config.toml
n_kv_head = 4
parallel_block = false
init_std_up = 0.0312
MLP neurons of a small language model. Each row is named by its layer, matrix (down: output weights) and neuron, and shows model dimensions 128-255. Each number is 500 + 50 x the weight over its row's rms, rounded and kept within 0 to 999. Numbers have three digits each. A neuron's up and down rows have the sign that makes its largest values positive.
After each neuron's rows is what it responds to, as a language model described it from the Wikipedia text at the highest values.

L7.down287:536411457470456592384447509501480425582489509548469441451407427470545453516555539504497448459467512506499560646484473414473508497468480606585474498538466451482464495448607464399437451438534469434585545581473490492603491522494460510477483532509518459498553444485422480541518470529445496476469409552446496443483486517487545485521558496426533521557440461496471499568554462512529496487444
Description: Mid-word continuation fragments. Short letter fragments in the middle of a word that has been split into pieces, mostly names and places, such as Ken-n-edy, Ten-n-essee, cont-in-ue.

L2.down477:487518421494526421564591558482459578468481490497536491412550537411522518547491554465538478474544484490500464479556506515498497490520531501491538504438444460443492476518412497392500454507487447467491476467582533548528441502551486440535496450559415534479498565539465511425526497499425499376558608632413450534401499586458433550468491474466469555485540523440473455494539521525548469571496
Description: Vowel+d word pieces. Mid-word pieces "ad", "od", "ud" after a consonant, inside names and common words, such as Cambodia, episode, ambassador, Studies, Budapest.

L3.down339:554529434446561590592454467541599492497501514550359566458462459523476560515475505591423566532527604522626529479447557558487460502425489460431480567415519516514525453492412502556412510485480466479472536529389436471417524461510524522533525539505500520510460560513547470548568506502408500457511421557451505476439472510522505506404487580484500558447471443466433530447500500575446483529494
Description: Incomplete word-opening fragments. Opening pieces of words split across several tokens in biographical prose, such as e(arned), con(vention), pro(vided), N-ov(ember), plus New before Jersey/Zealand and a bare space before digits.

L7.down388:541490378572576453455469482586454507488502469538482447611470454511438474490477505503405470524430406527570565531464444532524536488499470530502481595497603475518612518471483563563523556569465600499538517565456490466531487598438496521508470519425504519586439510558475478556441461499462521507481503405532397565486474475561506408532465516523452554524468485466562523470508543558531479533490
Description: Year after "In". The space token after "In"/"in" that starts a year at a paragraph's opening, as in "In 2012" and "In 1953"; also word-internal pieces like "to|ld", "Ind|ian".

L7.down247:512584530488547426518483474427495465504473528434475539456402486396488494526509473512532467501455541630519495485465545549454486533589494581457361450492509467522504505493458532544428467522433509547495574442596525495585594505537555523521511505382442556442502462418566523519492596521498447520454510547584525520509454535487516413403471468595460455519538480489578493561550556561534507521525
Description: Word-internal pieces and "the". Fires on "the" or "his/their" after prepositions before names (of the Navy, to the Netherlands), and on mid-word pieces like b-orn, n-ov-el, G-er-man.

L7.down427:420439484453434600479530488566473565536460486541447514616437445554540485448465500521474512527478430489535456454494439545567506466463528488452411503492461526523532458444462554569501577553446558523589517452538544602531544455455545449514565513413492538583546498534613460601441613476507495471372513453433544581482459423508575520567507511529509466524456502439481504484604442516551534497460
Description: Early word-piece after onset. Second piece of a word split after its first consonants, such as ch-ar (characterized, charm), ph-y (physical), pl-an (planned), pol-it (political); also occasional "and", "of" and table pipes.

L7.down405:522477487554536488440480505531502529519522443552473540534455506454489517455565538558462508523568449503499582511419545590515469533422492455516560587499450494556418429467516488534474611532522463481536476452493434477433537494510486491546477510476494500524575536441356503571500509517495487444497478380530483481547465549481555446480570509456622521534452463488515504435522466539503445524523
Description: Mid-word continuation pieces. Second word pieces right after a short consonant-initial fragment, such as g+et in get/gets, b+et in between, t+ak in takes, bett+ing.

L3.down251:495489521560476461558527435549511505450466482523553518454562481474472501470531546536511481544622431484544494492467440482532567474458568459535537514498457544516451519517487560469502511542422501485417399519492451519457448573452597560456550497532533509531559553428452479446496472477525491547468435430440535461515425523447401592539567499586485493462568474523485423563418460525427518443431
Description: Mid-word "n"/"red" pieces. Word-internal pieces "n" or "red" split off inside names and words, e.g. Joh-n, whe-n, P-red-ators, Alf-red-o, c-red-its.

L3.down439:470487520468625487531523443563455447479483536485530460549487449527594444459559437474461586486441570398469469518550372500480425542424430553485546490534470478452424464435458475600425460498497477441483535573513608481477522515462567484561483443569458564500534367478562478577507581488540488534462514599564447435464443540524513546492552496536484515471578451576507451492550525532448508469495
Description: Mid-word vowel fragments. Word-internal pieces such as ub, ou, ow, et, ect after an opening consonant (subspecies, cube, young, Houston, following, between); weaker on his and ==.

L2.down154:512524510490538438513557456504440534486574500506541501524523507496522497422585472476479502465596476465516459480465461414500520465517546520470525539481511512503449546482499564538605514586423451618529473468460542525526486652601575492543517516534439571507506472440400513390459441439464458515440462436558535507495444536498457589512479554543508527422505520533410468509439503551530505520466
Description: Mid-word "om"/"n" pieces. Word-internal fragments "om" and "n" inside split words, often names and tables, e.g. W-om-en, R-om-an, D-om-inik, acc-om-modation, Joh-n.

L2.down94:421537451475523481500517496422519543526492496518446472457514483544515542517492538390393468551499509510505476473456532502570477464546497466424554507483495576532526491497487502517511508468591510471460538495530492595471507644569579482554461509458496450428480608511451422477510452502461517545568507500490507454464428519488618462444542542540470489459462541530514514531561430501461537557510
Description: Definite article "the". The word "the" or "The" anywhere in running prose, mostly after prepositions such as of, in, to, as in "of the village", "The club".

L3.down569:506599539412509559554429459450528475456471445515498585581447496444547529527595530503501466443472464468448548462495479491456477475544519500514574490519437541588532503583453526495538492466507552535508545475477544517443538572388489543507535537522515413525504433547537496525527463421574468556495492446529473449486507425439532453503588570444476461569493511470544529604428433581466510613576
Description: Mid-word "ar" fragments. Word-piece fragments inside split words, mostly "ar" (semin-ar, w-ar, ch-ar-acteristics, Hung-ar-ian), plus a lone "n" starting split words (n-ame, n-orthern).

L2.down32:528434485525543529639448558540450517528499480459506476584550487459565529506489425378555547517453505450406475504437473468529597441481606386459491384541520442510519572462469558458460476568590520459465519470503467441412548451527486551521520514458473484526463539444430546523437599449563476437559428397566448432534519500544481547460449426549481513498541526476499521444437538452444589457464
Description: Short connective fragments. Short fragments and connectors: colons before lists or values (formula:, villages:), standalone " at" in place phrases or split words (attacked, atmosphere), and "th" pieces (north, 8th).

L2.down396:473509563564549454621525499590615488504423545435475489431502450554566469458573550536605508421573491459500496490405624510522514498482527544404534427512543569461475494547534555484518410548551551448466530466490566531579577575480586544541501483492489471563500559433553497464528503502443466548469511478519513501441527474572539510534500439514431459503494440483498533480507384535466537518472
Description: Mid-word ost/ar/ant pieces. Word-piece chunks ost, ar or ant right after a short word start, as in m-ost, l-ost, B-ost-on, l-ar-ge, Bulg-ar-ia, Const-ant-ine.

L3.down551:400514404511467558611545505455445483495531531521500500394495479468513497541482538494454458495497551522556525500382583508448448452460502471433515416416543571495552488454480457523492467484453539494449557493449465622475487480633494561517433523479527485489420524392579473492573564618519592563528463517554572541528474527475529485520493507510497487503490541555467510483579345465484550481544
Description: Articles before nouns. Mostly the articles the and a (also The, A) opening a noun phrase mid-sentence, e.g. along the back, released a 10-track; occasionally word-initial pieces like The in Therefore.